MLP neurons of a small language model. Each row is named by its layer, matrix (gate and up: input weights; down: output weights) and neuron, and shows model dimensions 16-111. Each number is 500 + 40 x the weight over its row's rms, rounded and kept within 0 to 999. Numbers have three digits each. A neuron's up and down rows have the sign that makes its largest values positive.
Before each neuron's rows, "fires on" lists the tokens most often at its 100 highest values on Wikipedia text that the model never trained on; "fires in" lists the words (lower case) most often at its 100 highest values on Wikipedia text that the model never trained on. A number after a token or word is its count.

fires on: " had" 52, " have" 31, " having" 9, " has" 8
fires in: "had" 52, "have" 30, "having" 9, "has" 8
L2.gate811:469545463536488580509503482465528491534558504518531551448510519592491559481494541434506458463527485485469552503498520457558501499553513496544493482495534480495464567516517517574526485592479548521513413518548505511502520561529545532513442535510621501429555465474384548448602472516480532546
L2.up811:516560415540505575556472482498471537559531575519507533465540501597458584490465460390511471558523570399514516497501513509513511459543500503512479554529514492447413560499495468564519441530499571499460535517533507515464515555510417496500443542521548473517517501456410472542561435468489495515
L2.down811:502535526478530447542451490505554424490480538473526530491470519482466533511429419490516475515559491507610505514494582443514502452545408521427497521532508423543436496553543479478459476479532555453574538544524483541442491511499540535531485504451542488426449448516506491456571453577486470541

fires on: " as" 37, " to" 34, "k" 15
fires in: "as" 30, "to" 23, "tournament" 4
L10.gate680:470487435450458439545480466436502494504569495506491495477558486550468447536511547465447489478461579495466525458509448461528488517444526478485491495594431496413441443467548441534419530519448480468484485476551516492453541472447529557499510485424503477579454484462568482541475470477511512404
L10.up680:562508486409514463518517438455495574388482475530477511525551525531538556601451546376454500569513490563532515477561542485444482496485530459484489489558456475458513427561491550509473565476458487500465489518497536496584510539429496544561417508598522549535534483514488475495436543478556477469
L10.down680:558524505490418456497480492452512467499476517475539526478574470536458446476525501487535449509410535488555527479499535510515558539486495509535481551501446534498432460486535496381508568498454476478516530506551507456491411519530514548547540477567500514430507560548501538518548450525524484451

fires on: " of" 36, " the" 19, "4" 6, "er" 6, "1" 4
fires in: "of" 36, "the" 17, "4" 6, "notable" 4, "other" 4, "1" 4
L6.gate682:506456477496465492501568540514480520506460419500462475471516518463494499463539480520493526455574500494549603529515409478436523420492463431520509498461485534475472552503497489518521524531469538482436536526497492556508526465534512502529537447536540534412500472490498524517498515485538466499
L6.up682:496517475491499443557530461527549512467538408542477579461472503478507488480486526533480567470556495493503564502516429548500519504475464511529485421508445564428498587532439501554472547501452584468522506430509488563469476625515439525466496551501527552450478523491498530494459451497553562552
L6.down682:515567488470484451444516487563519496512502502442536486495517551478503565445379458496499539534454546534538472532437529577446562469393451527493658500619526494471527472477489496463549516481527529478464474473535523495465475553502478456464436491504539499468481494493478401501520476544463535506

fires on: " so" 22, " as" 20, "ite" 12, "ed" 7, "ity" 7
fires in: "as" 19, "so" 10, "very" 6, "how" 6, "towards" 5, "faced" 5
L2.gate447:504485514528442568541447512491516479567552517488495410531537511522509468552472519451476540434530447534616450450409512498480430493474476515524442516466473527481592445487520508507485440536463490474526548445570509553478487556485468469493430473504498499488494446474427507491509462483531547476
L2.up447:564449528501456496536457457495576438527526475508560580486532450589483509569477478406506502481503509469523511500515567516545466513535507482509446484475396500482461507540484522492558535554448526458517539474523468495481486518515476508461474483544494545506525461531484503483462498484559523557
L2.down447:513458501503452417474475530462500511433445583519548520450447459492466510484466510515467528504444469512552561535516522497486423457484461517558443508482524537413434430437523534509486542478533473448588551490537421526486485512474511566478470515529547517462467524468411568452583488521500531584

fires on: " 1" 66, "a" 6, " 0" 6, "ga" 4
fires in: "1" 54, "0" 6
L12.gate321:517461512516572488517574507469502523490489543517521581529474467570517541476496495499531468452584514536527450496457501475485514566484458519513459603493496495439618430576533555456440490479534542405496464446584507507454472464492508416491452452517480601534433487542554395547507488559580474470
L12.up321:512477541443541407457548456483520500498476451507448508490504494426468464541476486421483506461591524407532482506496417488528515432481508537510489466448531483496487491487454535515535422538440452556487488511521514504455498516545450511526508469579483534476552416481476544482472509496535432527
L12.down321:432462436511509499493576600503508438566536408494466488467493470492565446500500496492495433467518439489532439520450459470515534547458516482515534438477461559492445499539487559561473488557476481477453525500502530538436486513513536482505531426513522492520537503484508402513432485511487488478

fires on: " United" 75, "od" 16
fires in: "united" 76, "methodist" 8, "method" 4
L2.gate220:477500403548532559511525544539460463467502457536518457496463511488463547459572505465447574441428550521525514483508507506483505462489487474527479533483532483522506533529531508511435477449488493564506533566511486580548503423465515558475477461514460562509484558517502581560496448416510516440
L2.up220:455507437458472533443490551528505493428546490552457469520538553536477548451555473487528548451493539519492548473521520469549520382508499505501557535445511508497457520537526515470460610459501523543526420500497548564586452424488499567466506454528538549505482502538538544445510533465526518477
L2.down220:482481470515453479496510521478453533494491483444474443508511504542539489481437499498504464503502559559403541537492489459575480480416468526536542506469523527470546490473516449497528502531522544504478502549564506505535489478470480543549529477534464458515509425419431546496454529474531516471

fires on: " as" 35, "c" 14, "ard" 13, "ic" 12, "ice" 10
fires in: "as" 35, "voice" 9, "yard" 7, "microbiologist" 5, "voiced" 4, "yards" 4
L6.gate566:485399479536477471476489553476559521485492485428514480535510510465459472490527443588480545383473456474523473492508395507480500537489443488521612533489470506476496469487529469505524583496525415520556447584560546474459433514519571499524561518457464479494525508519500529513566453468480465456
L6.up566:496451539519530512431551545511500497516514596446522549498478551475470485465489461526485506464503448477508535517459533445498460468517539504511488545403498529482486502493509537502426560442565428495505450567515546458506499432559427542499444487483631459443574478459506552556527489495468528483
L6.down566:474520541499510489470514449534458519553479492527499496471450490528530498492488523476547573505477456472535421514484536463511493540459484481500530481562424474489571484474455492447476494520500471468527516538409534525510511525398554507518497530456492546455356514600501552497462536522478473507

fires on: " the" 66, "van" 6, "th" 5
fires in: "the" 65
L12.gate407:532470556484487445453510567446576493503418520448477564476472499526525584545487493506519445559516510457537532513558505401466495535535534560489446473473453527493488542493521492502500462539529513492498502462524549511552434386453574536500496492515440542403513541537570570523502464547524495496
L12.up407:540489540515502514481482528474438541437578554529513525520539486429461489508497467508490439450518562524436619513534546484496474512441525528503556408454470487519540495534435511519646527475532464478541555506499620464451531513484481477493533495466428536490510465452435548495540522510551559449
L12.down407:504495399553537463563496611425475393469531447479509504435516568461560471434500418523523466494530512549495598505552481494509493547485454509512593433548572550474568479479505413515502535486525596467442464485473475497543499543502503475426568547448534504504454530448540474527469473551484548487

fires on: " has" 35, " had" 29, " have" 22, " having" 5, "ve" 4
fires in: "has" 35, "had" 30, "have" 22, "having" 5, "ve" 4
L11.gate544:497515512470492510440479503479484485511502504559549577459508522474504482531534544425568458513496529420506486554499483473601480551494458437467528499517521443460523596468524560459469455490509590422473536545497481517437480484494551522510442454527569498450567480544510461504536468515522570528
L11.up544:513505440502479503438457557511521495507510521531476487433471479490527456527500516465475470443482506534465426533498492524624421473510542515489493530511551461508464508503513487396513450524504470486558465544524473535429497556402455487514486506520501482486517547585550486593489487561531544488
L11.down544:511567475514535537508462533481498478462435526523582513456474514506489509482478461469549540523515531495509553520489554478508453454456452559544502470459486529469466486456499467485506498456493496527567571535530479553471498516486465554493510414545552549504500509550526529505455527537530486560

fires on: "y" 46, " year" 12, "ly" 6, " season" 5, " Year" 5, "ally" 4
fires in: "they" 29, "year" 16, "society" 10, "season" 5
L4.gate609:548429493417463474540484502486433464534549499442516468540541436451563485490533562472502440480472497439489461531537533547473544469557536509580550452528518434446561467561548480486471501489502541543472520434485494411535512504492469532509542479521475524582490404482545546454579426491495508515
L4.up609:523575473468508526472536520544506469545545505487544494493459566446496555518481452514428516528483451533449518484504594566478500520574435564491524492498596572492481451462533381592459448433495522478504494509523519587454462478433519518501458536519480546468547538485553533547428483521503441493
L4.down609:441503496501564527435584544477555471453507448480520499512480497440567526447541466546445510549479520498494484486480517509424551531437470403502519480509549524468553557521445613486483543482556477504442506478475476511537485531525544458425512415420510514535564507520491444513491552499422491442

fires on: "re" 52, "y" 12, "se" 11, "m" 9, "r" 5
fires in: "there" 31, "they" 12, "these" 11, "them" 9, "here" 5, "therefore" 4
L3.gate356:490435548451463523470552556515493551522476512494507558522472499614518447555528528547522502479525528501543532490488444453536541551553511546523423527538564511440493433501463500420394436501491531480529461557498471519487530469502459523545571531571448492517528517482533536567481474457497490474
L3.up356:483488490529452526507613543496436471453523530489525467524553405558546513490495496503500578516538516397488471481543491481535514489473595445493465466523511454485540418441482537548493535490565469469535496466497497455431489463504447457523423483562537585508498500472493440525474503505496424482
L3.down356:488494470555426535482431530525512448521501500401542538547498519542453513506542502534441580488529544497452493464511539495571525447551450411526428471557531510451465468487507530493531472490489521443501545437451518523508460535405547498546453520484510464464564556456502550494502508481484562495

fires on: " name" 21, " of" 15, " to" 7, " father" 7, " brother" 7, "ing" 5
fires in: "name" 18, "of" 15, "father" 8, "to" 7, "brother" 7, "transliteration" 4
L7.gate816:555503481509455559491522456541504523472556499507561455480561435508436472434489439506516546460531523524505507495469591468512542509445536532448514452536529486455496426489478462465484485579483495464485494518522500444451490493500514566593554500477460509459533497510540460387516510437479564507
L7.up816:433494484553466516558471499485493504526537540486492460495460534551488518499536486483452471489497486486516452500495486475516560545521545508507503479520547536491496565527504488514454489513482474600433532532491465520498506571474471584548515432501442537493497480529495525466440557508445481509
L7.down816:518440517484495466432469500419491531512538476483449545504527584517478499458498426521559456568511529409475415559559471489455504523460486525488492495583479530529463502472572503473497486421527541544554461475595484520551505568468519477523494516542505471551514493523467467482509486530526506496

fires on: "re" 36, "m" 31, " Year" 14, "y" 9, "n" 6
fires in: "there" 28, "them" 27, "year" 14, "they" 9, "then" 6
L6.gate604:444519493492534498519503559403572545536588553448508497428449504487487518544463483478436490563509472468391549501514572448517528457553522478551514499519535506493479484441405520478468521427443500535415458454508436543436540538483558503471487499486421555523543488524512589542559549446535514524
L6.up604:453475415490439548442544521521471508448635522507520424502518481454531540423439493448549480399565515451503451500487467465526559536524539556505425470438498460486466487418458490553483489471518562507500435451515487495445487518413486511515504582472506530499552511515452470447486488478452511515
L6.down604:504546476452508489594578537525579452435500533534502519559517514577412524525473485423474518548440491457501438538540482459485473458500511489492529524550535496489470494510470511439551560479488506492528527472508510488470504618449530461514474502455492484560465543487494531472504542479494441521

fires on: " first" 33, "est" 14, " only" 8, "st" 7, " last" 5
fires in: "first" 33, "last" 9, "only" 8, "another" 5
L7.gate408:506470538538469497473399531511489462469505511523606547520463561465523533519521564467551501423454505542430481487603499538518463510493542549542491479480468503450525537547492540543497483487472442549593505514579470501437504476418533511445565560499489471454459485451506500504459468405530559465
L7.up408:494445485519521463453535514533442475551547495510578512499425540483591468530473553544481494493517486454385483481517437556451456524525613535464502543471438479489543532497480503561533440457415440485524487489557514515487569440577600498460566481517500489479462520481532499461498518469505467506
L7.down408:509561485567537531473518543556520486501493488493563533504525513551522514472402549571506544456490501579518482552516555552484479485552494551498446531560495472539554412504566479502536518507514564550508518446512552515523469430496481439494563551511441519525471446458482465453466512511531491495

fires on: " on" 19, " to" 18, "lect" 12, " from" 9, " by" 9, " up" 6
fires in: "on" 19, "to" 18, "from" 9, "by" 9
L7.gate382:501527527502463450504461539468540456462464469583501434509525504497523481449571525596506522515509514468524459527519449442531496467478453553497477474549532546511539583451470530481549539589458538541458542488551544488467472520543467518475439542490494468449498500477596526488441500488420566491
L7.up382:491536570544544497470502495499524456459516483501491541563593623575551526462559543513458572515523561458411522525537487469484468436509523539522438459526508519469503516519473443513523565584495514489458519544499551519500478488496576546518415482476504532464564458509516469489452471556509471473
L7.down382:491557486476473424533530482492436549441487482545458506486521461576517502464503578579550519502558478480503506532430520449493502469433525510557499466461486438548572473516508451508441484579499429433539566571524534531501482537529495455552485482518493515528450449490549535535521506492521437492

fires on: " The" 84, "The" 13
fires in: "the" 90
L3.gate154:442566445526495599553414467461478523471523452457510496463469492527526490526444504498466455535553510505560527503513484565526432521457497492484462415498566531510626482467464470444534414516460429495472505509529502473523495529545538473556409483438483452502535539475493568492484494432621470458
L3.up154:572397521501488494495450531506466518535540516461479455529532513487531503534546531558600563487560499544460452514561536499454485478477459446517540518518482532465454491512559550525515502470509512582486517456515519570559505444484511481502442481532511595529499600530493579471503471546477491443
L3.down154:449455479542560479500548573538592470521521542447549550444455471515499447479506499555418484438461479454553564502519517452571491399479464448452522497527523514541525473511440457480518517463522506563496473565502517505466520469564482458543429477524484453500498472509457468525510480524522434542

fires on: "al" 31, "y" 16, " an" 12, "my" 8, "our" 7, "r" 6
fires in: "real" 14, "my" 13, "an" 9, "our" 7, "your" 6, "personal" 6
L4.gate458:551477462494488507505533560510533520540492426485544584469524415477495509466429519511523545448477504549460471500546434465466394536410490552534521446507520506505568480468477521529524484508498527545484506561548479477536545486411569492509595469489481459500511538552596560483461451442488424451
L4.up458:516459444511447592469498510523516585515455427512524513470478442484445467424437551493579556465441410535517544493543528555506484519435520507489548442434468478546515508443477552574488479437535483484496518539562507511483503460542506509469561505494477499524517521590530551483443487483508487481
L4.down458:476499437502531520469457582550535611498571525493525460453518537496474455513415567504482487532533509480484599467516498482516449449542395546467470534495489443495524497451523511532444450471503527474487544522515555502455559528495485418504517485479490498505470528536524499439555446524523472522

fires on: " as" 59, " become" 8, " became" 7, " it" 5, "m" 4, " so" 4
fires in: "as" 51, "become" 8, "became" 7, "it" 5, "them" 4
L12.gate28:501454494528539516494447508478539542552535453584475534502470507487523468603492497483367453499543467540552527495513513498507453577560582506496470552451474546476553511475462541483497502533425436500516526506522470526482495526527419537483430537550500535477503597444490430410489459571557452529
L12.up28:497484488500535500528421533457463500519523499566504512480548531489490462519494508518434532520494463525495444525496495544458482470498461486439515444582507553443411529527459485577490477510535466514522519485538479460547414575429458507541407474531501490560454524496573557458438480518480550446
L12.down28:474497503541610489495509444520440462503536481483526495527548540573466521471479461434538458440506533552524459462430493419452432483563484482468437526518522475436531509506454555478504412467436499544568571463556538509522537441535464545518461509528480391499456517537525484543464535494558447518

fires on: " to" 39, " Ma" 19, "ver" 7, "t" 6
fires in: "to" 39, "t" 6, "never" 5
L12.gate531:413477482524496516490473433504569508458521478450435447554524501478460544495597484477504515574462510485493551502531399445507464491481403583511543545555521488500474514472434567562500481534452450467507436442509453515496454444526512469499456450494506445488513432572506471538505438545459472490
L12.up531:493521467499513452495520489550513443508514503535497540438497481513497467458595509515559516540480466483543456481486495507514520427484499549543511485517563547447444463460421467490506465545478553476425502519522542491489554491595535425517503480469565521462562547502448542477491482508528458485
L12.down531:539502437493520401572552509515446480526468484497555495519537484530487525496427559464518504514482478581537460594572523481448537458517452513446474439520491496563462537468528508499428478404547525514489534483508590410434566552472483518479559507439458508545561523499519516502480521485522467553

fires on: " had" 41, " have" 38, " has" 9
fires in: "had" 41, "have" 37, "has" 9
L4.gate536:452472461520485492547484469523486413459561482531556525544506504532413519525492556511493499572535523530550482485487486517544548498460439511468497474402582474427479525502549518439514420528491505457541537521639527560478438582536467486542518467521500476417431476552491470521498534504546515515
L4.up536:539493413460424503470503555499578495488563508540396522477522535519509568515439496434460527466450415556500507503447508503499449541520468527530568512521526517484517492479465502444505447564442544543478555526503467613534482572559529499527516536585470480565561552568423528476524485524468463538
L4.down536:458518421528469450535483432514550450461526535512508456439455523466462505552469415545516474516457521518584496507472524521447528503449431556547457560454510535432453496548545505482469481479486552467509504512532448570498520484469548570534484532519526463529509454546465522448541457561464581441

fires on: " of" 16, " a" 15, " their" 8, " to" 7, " its" 6, " re" 6
fires in: "of" 16, "a" 14, "their" 8, "to" 7, "its" 6, "the" 5
L10.gate762:460449548527502577546436500576490439482537483452584515469532523533483448517468458506496539480480458469450483514497467528522500515470468503484559505502489435463457510506499486506465416500540446475511515481585492487528509499564537492488505476544508469484577518498478507546470414564559538509
L10.up762:489449505501546442506472519486519544570551491453548478506496513583474490466524550480537480512482478502518493491494458467468500560435526482477435493580515586512481516498410496524538408513520426552502514490534547509475474497497531499587533534535557585526576537450508516498513540437459467529
L10.down762:437460433549574423471480494451488508473530478501468424545555478537401529474495435494500543501493491527497533442544511440507476536501529508518484542478453501521506474508500471521502535454483487459514517473451530508529479470413483416561494524464480537527488537549450419567503491497521468535

fires on: " of" 51, " to" 9, "in" 7, " from" 6, " around" 5
fires in: "of" 50, "to" 9, "within" 7, "from" 6, "around" 5
L10.gate236:462512545562463460500488458504456444545455515546515460487574502528467500549499517476525576458493523496484497493519454494465496507529508434453447532521491452446482539475474496500503455501457418515458546507581516523571590551473543522529543429512481531500524513484517472471549434479495454419
L10.up236:488482474537414433561470485437529490502540484485488430500467490480511475437497565488445472475531455484461545446484477513489509526479526501500496474471568464537429523509482477564497510491410487530470487561441464515483557550449506524531464531429472508476485473538528497528550532523524542494
L10.down236:538549470470498507495500511502510431494477527467440452456564532500459531451397493540503554503556536506518438483565479503481443495503476477547536520545504488426504490456526444512505491516471447544497519516450513469513458441503524461559441497531506495516480482448407441507470550527468554539

fires on: " The" 53, "y" 9, " the" 6, "my" 5, "The" 5, " for" 5
fires in: "the" 62, "my" 13, "for" 5, "your" 4
L12.gate416:531550541547492469542463567471519508440484521446480570455448457546540427482487482453501473485530500451515551480570471529511538497507533581509483486475518554484480500527422548512534451471462483478503471464507556450499515523459533491502396450500503539430492541568481569494482534460525499463
L12.up416:443491515568522454506549526489487545515492488510511489478499505492542463565536529423567440502543528510522568488526511466486478468506483587539449530544499553568491504524530524496415462514487458459449514448534604479446569464526538456519470405509500484491547496493542541512456503456535480445
L12.down416:492478455515565479494565499575499517477546500520566519481517525534503503501465540453513444476528516469536646464513467473526460540504441501532522521504461483540491526455467518498539520478463493526517437533471540497500541462496525443468588479520455512519423528480492498469503523535470468506

fires on: " also" 39, "pt" 11, "o" 11, "s" 9, " each" 9, "pp" 7
fires in: "also" 39, "each" 9, "captain" 6, "later" 5
L3.gate599:519486541447533461490449529517422534483401454481494501456526450461545509412500457499467445462505479525551551476506473468537503501446507455470472497522584524506463509432532498452499503507514487488528569529578444474463475552524456500436483418463492508512508491517532559566528521478486447509
L3.up599:519528500414501488563474485488508496495464443487509563447519522443501504485501534519513511471515524519552488483529528450419497494476463474513504480526517454511517510454461571524486544530484503554542450485485435504473527528501468525472510434401589555514505503511472481476494548490449512549
L3.down599:519528546526515430517414410540565489501552491471496494458555495488465504530480489440458513543526539502549468597466484492539486438491477490594532538491554566553491497486500519470475570538500463501510548417508509547452510479459499524452408534449445482525489452504496508506440529541552523543

fires on: "day" 20, " year" 20, " season" 14, " time" 6, "time" 5
fires in: "year" 20, "season" 13, "day" 6, "time" 6, "today" 5, "birthday" 4
L4.gate419:451513514502459577464450569430520527448576513503478395527434418456487493484472554478495470519460482479431509573463504494479534528476500538485467506511519469501504450591541503537534487507497442494517423507518479462501472533540495429463526606528510508537513538489509492506534441561477478546
L4.up419:475496508542453538396450504461506579551495462472394496551478577564522532481475505493518417554515537514451483531512431512429479484593476484495531524497536454515516483407581461432513534498560535500514510478467511510468410539471475498538523481482480516447634531501473479520520460526453521445
L4.down419:474493449515416574497535588461474559483572514463485519416521468446550514452519468560452549519503504470490533491483543600443534484522589468500538522478606559432494467534518496532513518468520413523520452530472458535504516500464536530532543492514473474559506553455500549521493476549587481513

fires on: " it" 39, "re" 9, "y" 8, "t" 6, " well" 4, " It" 4
fires in: "it" 47, "they" 8, "there" 6, "well" 4
L13.gate22:488467538506556505513521472468507446504538513453504534487531545439408488588506441494559507499405516459538456528532563514497546520550497440511486465533547469507595475529527492480553436409426444573518451465486504515477546486464502462490520485455446521501539489519430520490483449536451452450
L13.up22:462496427505528486496557471498489519431499533496584501542524512506482504390526394458479450526566539511575567518520530436500469438504489465495478499493543528514469457477507544537451470465504493540468542534473476494524555501508537456549538520531434545521531547464474525539493538457526539526
L13.down22:448578515483507473486580531581565504444544475477489533493500466499513483494579502483494523567462506531468551479532504511540546539560523584492475529529569542533466506509481498456500524436487578492476497485476495528450483529498518463526479528484524425521483538525463483495470497442530516475

fires on: " The" 28, " the" 19, "The" 10, "s" 7
fires in: "the" 57, "s" 7, "new" 5
L13.gate349:567530539506463462401459484548470441468464524413519515507472472520519474559444494465469510548495501507487564468466486539401566505472449527567559479502469485419522589476423552521464436521479473498563461471532488492483495443524470487488484454491532494484510510566431414483469481476534523553
L13.up349:485504524501438470472448457474548505541498521502502491491541479504466434481562449537462452531520521517501518459516451514461503496450578557555487538460521504504516569590507523451535437450493482518538422556480525524494522545491447476465442460533498493610445544487492563483460540473485479456
L13.down349:422546494474492474518475477525471530555464514496489531486513489466546552472477469468536442524417541502454577514530527525506441424452495566473539549497447497440554444482481590510501517480441507532459487498513553507546438451473552451501559455541496490499442533463524458435440529473521437489

fires on: "ic" 19, " of" 17, " American" 10, " de" 8, "ine" 5
fires in: "of" 17, "american" 10, "historic" 8, "de" 7, "philippines" 5, "european" 5
L7.gate401:497511491498535534462519537481505556424481526527546448532484489516527465556519493481492477516526470504479504529483514494611460483536508553529483520615512495476561514493508555474496551502475468524488478531541497453455541501455539440497427525509528494495481450545524483474547504493474485530
L7.up401:511488523550415512557529516507465522508489568446473555481560462426446458507496480497508502525517500504474527520563516513531472513482542521534488498502478474494457526502414489553504508524515473484539539522609487356501493496517551558542436475531604464528481495524508496450531544541488436573
L7.down401:558452474591500508573517524516492543513488439562551487518515519513429445446501462483536487537533568440438496487513482484514451508509508552534424482456459542494479497594459518577487512585494483508554435563541524505503482490457496462441450431515508547522461522619550568493535526485506414548

fires on: "n" 20, "ish" 20, "Japanese" 19, "se" 12, " German" 8
fires in: "japanese" 19, "chinese" 11, "russian" 10, "spanish" 10, "australian" 8
L2.gate219:412549484476535603479569528530517453566591508482482522477533541474470507549465477475530460485530495463475492514530471455497519532472504484551524562445464491468507462522473512510532536511554476512518479462493521478513475593506449515583460470488488498558485537535429507516522468480510437515
L2.up219:470492541531534513493518542531504494477580510482534549491546507469542495458560459508459517537501505524476483480525567456597509519475483470460494502478480528471556487501498447460512428508470493575523486465539506461479485554452499437520488469521477489542431474451479457470450494489471482554
L2.down219:481459500540565480549525548487568465485526473459553422481478474443536478463539475515463466501545587506474540467513579469578480471457507493577456476473528487521514551561541464542442456534554561504528527463412512511485494613488559438477475505519524464512450481479571472511465515441451474461

fires on: "est" 22, " most" 17, " first" 16, "p" 10, "st" 7
fires in: "most" 17, "first" 16, "highest" 6, "best" 5, "biggest" 4, "top" 4
L7.gate742:519569497509457543522536499541529465502487476459510513491501508392468562504484521492475466418451497562545484516555422528554512493536545484490580463524501565531472454445412467495462498415445529496439483517536526515474441521531491529528516515395524410470460472492502436513483577445482536502
L7.up742:544476458517425454511501425553539542511502515500561490528417534497523545495531450460458547489462541478434451517530553552410458446522491530497510606519525517500448484489457581477466450528550506526465522430537534487469480468528554492456485441511498474526454478519472456470572459502497523498
L7.down742:463542505568482482478534515504510508484495474528526472501441491510507568520485524454482442516492402426470519434492457611531473483520455485548499497528587502476533567533560507474517457571558526549494502489520511545525521497476469515441542517471447536496452495516468523483427550467553590530

fires on: " including" 22, " include" 22, " as" 16, " said" 13, " called" 10
fires in: "including" 22, "as" 16, "said" 13, "include" 13, "called" 10, "included" 7
L3.gate59:447522468458482533561444480494520539527543512521449580444585523481551503480539478498526458441439453482480489485575523614473469522559521514537534485498474518518584477533550498420524461548486473481483540550494498391444530498540478414465545482524510482461490561545452542441494510553417431497
L3.up59:579474584489541501487459489532563516534459448484501444485547591502549431464520488504503524448476558428489473556574491561525496480534477434519404457449451526487580452519495511514461492549495512451482539453550528532508498524481480485468483537511481457489494491513462444503465488437464491519
L3.down59:480542577469496487543506479443441440474485509510476541462580515484563467412539469486535456435530498478460543468546537484524423513593489499512515501503464493453553481504543499470440479531587466497470513479538552563500604482541497512511459466521428525450474522502498525535499538521486435471

fires on: " the" 58, "se" 18, " The" 10, " He" 4
fires in: "the" 62, "these" 18, "he" 5
L11.gate265:519492474474471507464499500506504507516463547519575517488524511429484465519553448459501378486584523490477500484538458484558450472406467447546428442417547490446511372453501459470526506533456463501533585476547467457483530581486412509555510434514444498483530530479508534528541462525482514503
L11.up265:490483520488438540486528479497464530557462441455487565434534546511515474531490470428550480491510553462428521533495522488511508472451457435539503492548498493464455483463489509543510514528446495503432528423512491529509467569456516512491447553562456473448492459495490522481527551481452525543
L11.down265:515467523466544540526492519506508491540455545536491483462454471446438424475470462456418531384523454567547522496523493471484509416460523450497535476513479506546540452486488480525491578495521452550564523529453440451416490513496526487552524517557502534512473544550450502505456464574585553479

fires on: " on" 16, " become" 13, " both" 11, " became" 8, " all" 8
fires in: "on" 16, "become" 12, "both" 10, "became" 8, "all" 7, "to" 4
L7.gate762:479530425497562552456437486536588489489478522492474532483504484476521488451510499512521501487542545548545559452534494511559517498402451489486526470523520563545550574543443478569559558538400451465441485456483577496482530482486414466516489516554498512511597535421542536515510462484550472374
L7.up762:527472471573481525535570562488548462527477450512561475490485498483519526468456534469514465434475576572493478440536447476458452517524496524448546550537514490462464549454473476542516525523456595521529558507490500413453561514454477535531485532552480538570499507468511488535507499543498477570
L7.down762:422544403521567552465518504560537522523532502472535507502522585450441447499574444515495437500509521536457465478478560547458482390428556460548549495567440566502461567494494555506541523491498498588511526506527527433477533504489540601513383540542517464523522491497509513482492556474547527449

fires on: " as" 19, "ing" 12, " that" 12, " said" 7, "ve" 6
fires in: "as" 19, "that" 12, "saying" 7, "said" 7, "gave" 6, "became" 4
L13.gate665:487567517484474499526543467431500474474497528390457480476525522464445490485476496551510516542482448559506473440559482514509491503507460497558488491531581511480494457539425512486588443480498552480454523468523504472592507549433519593520438507529527511540500549500498506427521477542504511480
L13.up665:515530472424478463504599491510549463479477453478494474389543469486537484455463474483529503492483503555483472474558439531457479436551547501540454565490483572538529471558531523451521489531417543493474542433507567477497519541448466509517475506529482534528397600434449439560484573456429429474
L13.down665:455495582496464481507514536450443513535412467496504444530535510496508554538528516463515542457501569560450474508452465507450505514508460512553419464501473488453501448570583515489448483489517420515525456525436530498418452445479496524502525489519491588452501465524567495525463517445563546509

fires on: " The" 84, "The" 10, "the" 4
fires in: "the" 85, "they" 4, "there" 4
L2.gate468:491453487548521523490467517505507488542539490482513531453419555465498457522543556511492364455487449492491485501432463500456471507419456506511609485537498499446515447493536459491531514521436503507520518455565454484404495463526547505500478467564397491521519482477410526451476495469588493509
L2.up468:540512514596513538503459513502466532554535457518456505472460535550443455545535497536457424425449511470485545533505488567457526561423425512494584522568510469498502432478471448490557537487400462507488488444500472546420494476548518481468491492527413546588477492518460529447503520456520499525
L2.down468:548503500529557471482496518476559509495503490425490515497490472506496485448465528519481421491568511557541598466526522510464486407498433505428461510588434448545497489474530484489483565521483496537512533463483550465443500453508499475518511469493446442492446505469470446508470479523524432493

fires on: " 1" 40, "1" 18, "der" 10, " 2001" 6, "her" 4
fires in: "1" 28, "1r" 16, "2001" 6, "frederick" 4, "under" 4
L7.gate55:508506501532544500534559491446488514523519407456458513516503455502526568577578516511516536517560504510523541472468473482485479474513453519544486535512482545509524514500506503453485524455539470533491510590520464515523509437518538528439502481557564567509532536507459460449410491565457415468
L7.up55:529503452510491462481541498469512544587530470469472512484534511515485504401452538512535515467537547471571564461480441489481515528472499489489508454412533482469495444487510557531498440551514449430486563516466630474511499467504449488576537458531479506482481424430450472555484508496538457524
L7.down55:464534578454533465470525468549508486443527445477550557509559471503464528475536486432476481469524497471584459449466430519544558547517498433499551426479578598471472518529559558487541527492514536497507513479488558418479413471520479534582526495505433521548497498491473453540426467474495442443